From a checkpoint of a small transformer trained on Wikipedia.
Size: 11 layers, width 512, 8 heads of 64, MLP 2048 GELU, vocabulary 8192.
Architecture: LayerNorm before each block, learned positions, no biases in attention or MLP, tied embeddings.
MLP neurons of a small language model. Each row is named by its layer, matrix (up: input weights) and neuron, and shows model dimensions 336-431. Each number is 128 + 24 x the weight over its row's rms, rounded and kept within 0 to 255.
After each neuron's rows, "fires on" lists the tokens most often at its 100 highest values on Wikipedia text that the model never trained on.

L6.up1134 [ 91 117  86 140 128 124 143 139 122 146 133 169 140 102 109 142 166  85 157 136 101 149 124 140 156 181  71 131 110 147 157 139 120 129 133 110 139 121 112  61 110 101 124  99  79 136 106 144 151 156 161 139 122 138 195 133 164 128  93 158 125 161 111 157 162 101 135 150 125 136 124 120 112 123  99 118 154 170 137 115  87 117 158 124 145 116  98 170 173 117 147  78 140 132  99 115]
fires on: " to", " can", " help", " man", "3"

L5.up490 [139 106 130 148 132 150 126  85 135 111 138 147 146 117 164 111 119 134 168 111 145 106 147 140 123 124 128 145 184 112 109 121 171 141 153 170 158 137 155 142 102 132 133 133 140 142 105 115 139 118 126 129 118 154  86 133 125 150 142 118 154 140 123 103 134 172 149 138 132 109 110 128 111 109 124 127 119 107  82 120 110 151 142 141 110 108 150 104 135 109 116 173 147 105 138 137]
fires on: " of", " in", " at", " for"

L5.up1095 [171  92 100 132  91  89 119 121 112 164 126 123 104 106 123 120 159 136 115 140  77 111  97 135 110 141  87 132 190 151 110 102 140 124 152 140 113 105 138 147 129 107 118  98 143  75  95  99 149 114 123  98 148  93 150 136 104 125 170 137 160 110 123 109 131  97 142 127 129 155 122 127 149 167  95 107 120 122 138 159 108 130 104 206 125 112 117 143 123 149 143 140 153 130 104 132]
fires on: " ", "1", "0", " first", "4", "2"

L6.up1129 [133 154 157 108 136 115 120 110 128 139 122 100 151 134 160  96  97  93 124 115  81 113  99  73 127 123 128 141 145 105 176 111  87 167 124 131 117 157 129 133 120 132  99 186 148 117 118 126  94 135 129 105 135 104 145 117 124  80 123 135 134 145 117 176 128 134 151 100 146 122 136 150 187 142 127  95 167 156 111 181 104 133 163 141 135 150 136 111 115 142 126 121 188 109 101 116]
fires on: " ", " |", " de", " as", "-"

L6.up953 [153 138 164 116 126 157 104 114 175 170 143 163 130 174 132 135 173 137 122 142 170 163 142 108 105 162 121 122 159 135 152 126 112 145 152 170 146 150 130 174 143 142 108 119  89  90 142 108 123 105 117 147 104 127 145 134  90 121 129 134 112 136  77 132 181 119 145 137 179 111 102  77 103 129 180 127 128 112  78 136 133 137 129 151 118 132 122 129 165 126  92 159 112 133 110 140]
fires on: ".", "0", "-", "\n", " "

L5.up1343 [114 137 149 134 113 129 134 120 134  87 169 152 148 138 104 129 137 123 128 147 132 125 113 138 166 148 138 147 145 125 126  85 118 181 113 101 120 139 118 182  64 132 112 134 125 175 150 106 151 116 108 134 156 146 140 112 142 100 138 160 172 129 135 163 138 149 120 116 118 138 114 173 149 153 134 121 129 131 133 129 106 146 136 126 120 121 125 176 125 149 148 115 168  96 102  95]
fires on: " a", " the", " as", " ", " an"

L5.up532 [140 102 117  97 111 119 123  94  94 144 149 104 124 120 115 175 141 166 136 161 132 102 118 157 106  98 146 164 159 145 105  63 102 127 133 105 137 150 170 158 124 139 129 137 141  74  97  98  93  41 101 136 154 166  99 131 173 124 168 118 138 101  99 175 129 143 183 112 147 137  91 121 137 158 130  96 155 145 117 137 109 101 107 116 135 164 119  97  97 116 108 128 163 118 110 166]
fires on: " or", " as", ":", "born"

L6.up1987 [183 141 123 146 121 175 111  52 106 147 125 171 134 109 156 137 111 117 128  90 142 138 149 204 104 100 142 106 137 117 100 121  89 150 109 121 142 122 143 124 124 116 152 134 140 126 132 131 121 123 136 149 147 149 157 147 124 177 191 118 126 111 108 126 129  96 118 141 137 132 167 113 129 130 114 144 126 120 115 156 150 160 156 105 129 118 138 119 140 134 119 144 141 130 169 166]
fires on: " La", " of", " la", " The", " for", " du"

L6.up1769 [141 158 161 118 136 138 136 115 143 181  94 117 135 192 130  99 137 117 157 111 180 136 158 115 140 134 134 137 136 122 105 148 134 139 141 141 146 152 131 125 145  92 109 183 150 165 114 143 148 138  81 143 146 116 102 113 128 128 136 121 117 143 102 172 115 125 129 123 149 152 129 140 131 140 192 122 112  88 117 141  80 121 165 121 140  97 145 152 139 131 154 130 107 115 146 124]
fires on: " ", "2", "0", ".", "1"

L6.up159 [121 133 124 108 121 143 120 131 109 144 112 171 167 149 141  70  85 115 132 140 136  67 176 106 115 141 132 123 151 147 167 175  94 153 141 125 147 111 125 108 140 111 126 127 172  99 131 159 123  98 158 133  93 115 103 117 135 120 173 188 120 109 101 136  79  89 131 141 150  94 135 101 127 122 131  85 147 151  87 166 162 144 110 154 187 152 135 109 131  94 126 122  92 142 130 114]
fires on: ".", "-", " and", " ", "7"

L5.up1650 [139 134 104  93 128 131 175 126 133 162 146 159 135 143 124 109 121 111  96 128 147 149 176 171 118 133 161 131 116 150 100 118 115 114 134 101 134 127 150 138 144 144  99 204 132 119  94 149 129  99 145  95 109 150 164 108 177 100 146 141 128 153 130 146 138  99 129 173  77  96 145  89 118 169 138 108 106 134  98 142  96 110 116 154  82 153  67  83 110 118 124 138 152  96 115  91]
fires on: ",", " (", "-", " in"

L5.up375 [132 134  74 139  83 161 158 168  64 120 122 163 127 107  82 124 187 145 131 155 135  98 143 127 119 129 100 161 100 154 127  92 136 142 127 151 110 169 137  99 143 152 117 174 114  99 118 131 120 109 162 151 134  79 126 115 163 126 138 117  96 138 121 138 106 147 115 152 128 107 144 104 139 141 153  84 113 137 152 115 107 102 129 107 124 135 150  79 119 145 152 119 112 128 152 114]
fires on: ",", "est", "-", "ili", "it"

L5.up1422 [142 141 128  63 120 123 140 150 134 116 152 161 148 122 135 104 138 108 136  98 168 149 110 128 111 100 155 135 163 115 110 173 142  94 113 128  95 178 143 157 131  82 133 124 136  95 156 150 110 128 141 116 109 117  98 131 150 152 171 170 167 114 115 135 101 156 150 178 134  99 109 120 107 159 157 141 100 146 110 151 124 120  66 126 125 118 164 164 114  82 116 151  79 141 153 149]
fires on: "-", "f", " un", " ", "s", " f"

L5.up1266 [123 124 101 112  88 118 122  86 117 146 132 134 130 130 137 146 120 121 115 145  59 140 124 113 106 158 149 109 138 141  97  97 146 163 129 105 139 159 114 127 126 105 106 137 127 101 153 136 158 108  73 111 126 114 166 143 127 129 125 118 121 147 139 116 125 166 113 103  99 115  87  97  82 184 114  89 118 101 129 115 105  78 141 157 138 137  86 117 133 182 133 141 110 111 156 146]
fires on: " ", "1"

L6.up409 [116 134 154  68 118 165 125 169 159 139 172 108  70  94  94  78 132 118 106 142 117 136  93 124 138 112 114 103 132 140 179 115 117 121  96 127 158 139  93 157 130  61 101 130 142 148 128 116 132 146 124  87  92  86 115 164 151 142 134 149 122 124 124 125 117 155 188 134 127 139  92 127 168 121 133 164 129 149 116 120 133 127 142 103  82 131 113  99 127  93 133 119 105 133 169 109]
fires on: "–", "-", " ", ".", " —"

L6.up1453 [147  76 118 139 111 105 117 144 122 119 116 132 135 141 115 164 109 122 167 129 119 119 115 141 133 105 162 124  99 144 137 156 133 127 153 135  99 151  72 152  82 111 128 110 144 146 129 157 124 157 173 192 116 157 159 118  91 134 103 144 115 111 149 152 115 118 117 135 145 141 109 182 187 104 122 122 134  84 133 166 103 140 160 173 106 154 137 164 139 138 159 101 153 104 161 128]
fires on: "'", "s"

L5.up1802 [127  55 111 122 144 147 189 159 149 117 141 136 141 148  94 122 117  99  84 160 167 155 147 101 102  92 120 142 146 159 128 128 123 113 145 113 113 161  98 176 112 138 113  94 121 119 142 123 147  95 102 129  96  95 138 152 172 165 144 144 119 137 111  72 151 152 112 135 107 102 135 135 124 129 113 126 129 123 119 120 124 140 108  90 135 141 147 102 129 139 130 146  93 146 165 157]
fires on: "s", "al", " ", " of", " and"

L6.up1842 [155 116 145 134 125 108  94 158  67 211 124 122  98 138 104 140 144 119 122 131 102 116 130 184 100 131 157 116 172 107  84 133 138 153 116 150 103 112 190 114 159 151 141 138 115 112  98 110 132 113 106 115 125 149 155 151 170 121 139 128 159 122 117 122 158 156 111 112 135 119 100 163 177 161 128 151 107 148 110 150 124 109 137 134 142 125 140 123  96 123  98 103 113 133 106 109]
fires on: "\n", " as", ":", "ang", "ed"

L5.up906 [120 124  94 104 127 108 132 114  97 117 135 142 111 137 121 155 125 149 159 100 101 124 125 126 145 150 125 136 153 125  80 119 162 148 119  97 164 146  99  87 144 134 140  83  92 117 154 118 141  91 168 103 140 143  87 107 100  94  76 170 149 123 133 138 140 147 103  98 174 118 101 113 123 101 116  89 115 125 151  95 138  78  99 133 129 164 130 154 101 153 123 143  94 117 151 145]
fires on: " ", " |", "4", "9", "0", "1"

L6.up776 [138 106 156 110 141 142 111 115 127 152 136 188 132 172 116 109 136 120 125 118 187 144 124  68 126  92 163 165 123 144 131 114 172 138 122 101 121 130 117 142 149 157 118 113 158 112 146 116 149 169 153 137  81 123 127 196 123 105 110 142 130 173 113 131 159 133 153  95 158 146 110  91 149 102 125 128 113 118 123 140  99  94 115 100 152  85 161 139 138 137 103 114 183 103 108 132]
fires on: "0", "5", ".", "6", "1", "7"

L6.up1310 [157 145 135 139 122 140 134 144 119 128 110 137 135 119 132 130 127 117 164 108 181  83  95 115 108 144 127 156  85 111 135 134  98 136 113 127 112 174 168 136 154 153 108 125 152 126 130 121 147 120 112 141 158 103 136 142 133 109 135 131 131 119 186 170 130 149  99 105 103 140  93 130 137 106 150 123 118 134 144  94 117 116 152  96 136 145 124 122  83  99 137 125 114 103 156 115]
fires on: " ", " of", "-", " |", "8"

L5.up1525 [ 94 129 110 142  71 145 181 115 149  92 157 146 115 140 117  93 125 118 147 139  98 125 165  87 136 143 125 129 116 152 160 116 145 118  98  89 161 119 151  79 140 166 124  77  89 154  89 155 142 188  97  89  98 158 181 147 154 151 135 113 127 147 140 124 110 115 162 144 127 142 161 131 146 147 150  79 105 170 147 124 124 121 117 127 123 143 160 148 150 149 129 152 109 138 120  81]
fires on: " to", "on", "To", "to", "3", "w"

L6.up1535 [131 101 135 119 131 120 137 114 149 135  77 151 111 135 157 130 102 139 167 131 130 154  96 129 129 187 124 102 157 186 111 145 123 109 115 128  96 126 116 139  76 112 141  91  97 160 125 142 103 137 153 128 146 133 139 105 171 160 144 138 109 141  93 140 114  93 102 128 135 133 157 179 162 121 136 136 134 115 149 135 128 161 113 122 144 149 113 102 113 101 145 127 151 132 154 117]
fires on: " of", " were", " have", " are", "'"

L6.up454 [127 127 105 100 133 146 119 103 127  70 136 133 121 151 110 135 127 118 150 153 147 147 147 164 177 137 106 178 142  78 144 106  85 185 141 130 164 154 152 130 150 111 126 155 159 131 154 143 153 102 161 126 160 144 151 136 149 137 135 148 169  93 127 192 145 118  99 146 144 105 139 148 134 120 176 115  92 133 103 125 146 128 135  88 131 103 106 154 112 104 118 143 131 114 134 104]
fires on: " |", "3", ":", "5", "8", "0"

L5.up1475 [113 110 124  89 177 114 124 123  82 101 137 153 132 141 156 123 165 112 174 120 162 129 116 153 121 105 140 109 106 128 137  87 205 146 121 161 133 150 108 169  79 140 101 139 132 126 153 137 102 147 121 137 135 133 116 135 123 120 113  65 112  98 132 129 139  90 135 127 156 119 128  62 108 111 130 164 104  90 120 115 100 156 104 156 140 138  97 100 140 161 140 134 175 171 152 138]
fires on: "ed", "s", "d", "cor"

L5.up1427 [121 126  64 124 153 100 117 102 126 116 150 109 131 150 149 121 141 125  88 115 151 131 117 115 102 121 150 175 137 109 137  90 189 122 158 108 165 133 117 157  60 163  81 169 120  83 150 143 130 153 129 120 150 142 121 186 110 187 149 132 132 147  88 131  83  98 150 111 120 108 121  91  98 104 173 123 108 103 149 130 113 114 184 165  98 148  91  74 102 100 139  85 138  93 133 126]
fires on: "n", "s", "po", "ed", "is", "mar"

L6.up1250 [103 122 129 150 104 148 133 147 127 151 126 129  90 119 120 169 195 100 103 118 147 122 105 143 123 118 143 133 125 114 140 116 125 128 121 136 143 132 114 165 123  70 137 177 134  94 126 123 152 113 107  92 169 138 115 132 147 171 124 153 108 141 140 153 114 147 127 105 112 118 116 129 131  88  73 131 167 105 138 111 117 104 107 103 103 121 143 105 126 132 157 125 160 115 155 131]
fires on: "5", " a", " ", "0", " set", "-"

L5.up722 [152 124 143 138 129 123 119 151 144  55 126 169 134 169  96 108 126 118 126 127 144 107 162 159 147 134 156 121 108 128 126 134  87 150 114 128 105 188  75 145 120 115 123 127 115 143 110 120 121 104 116 141 112 111 131  86  83 158 112 121 109 162 112  93  92 147  97 134 136  92  99 140 110 138 133 132 130 125 134 134  90 164 134 130 110 114 129 126 112 115 106 124  47 121 174 164]
fires on: " of", " "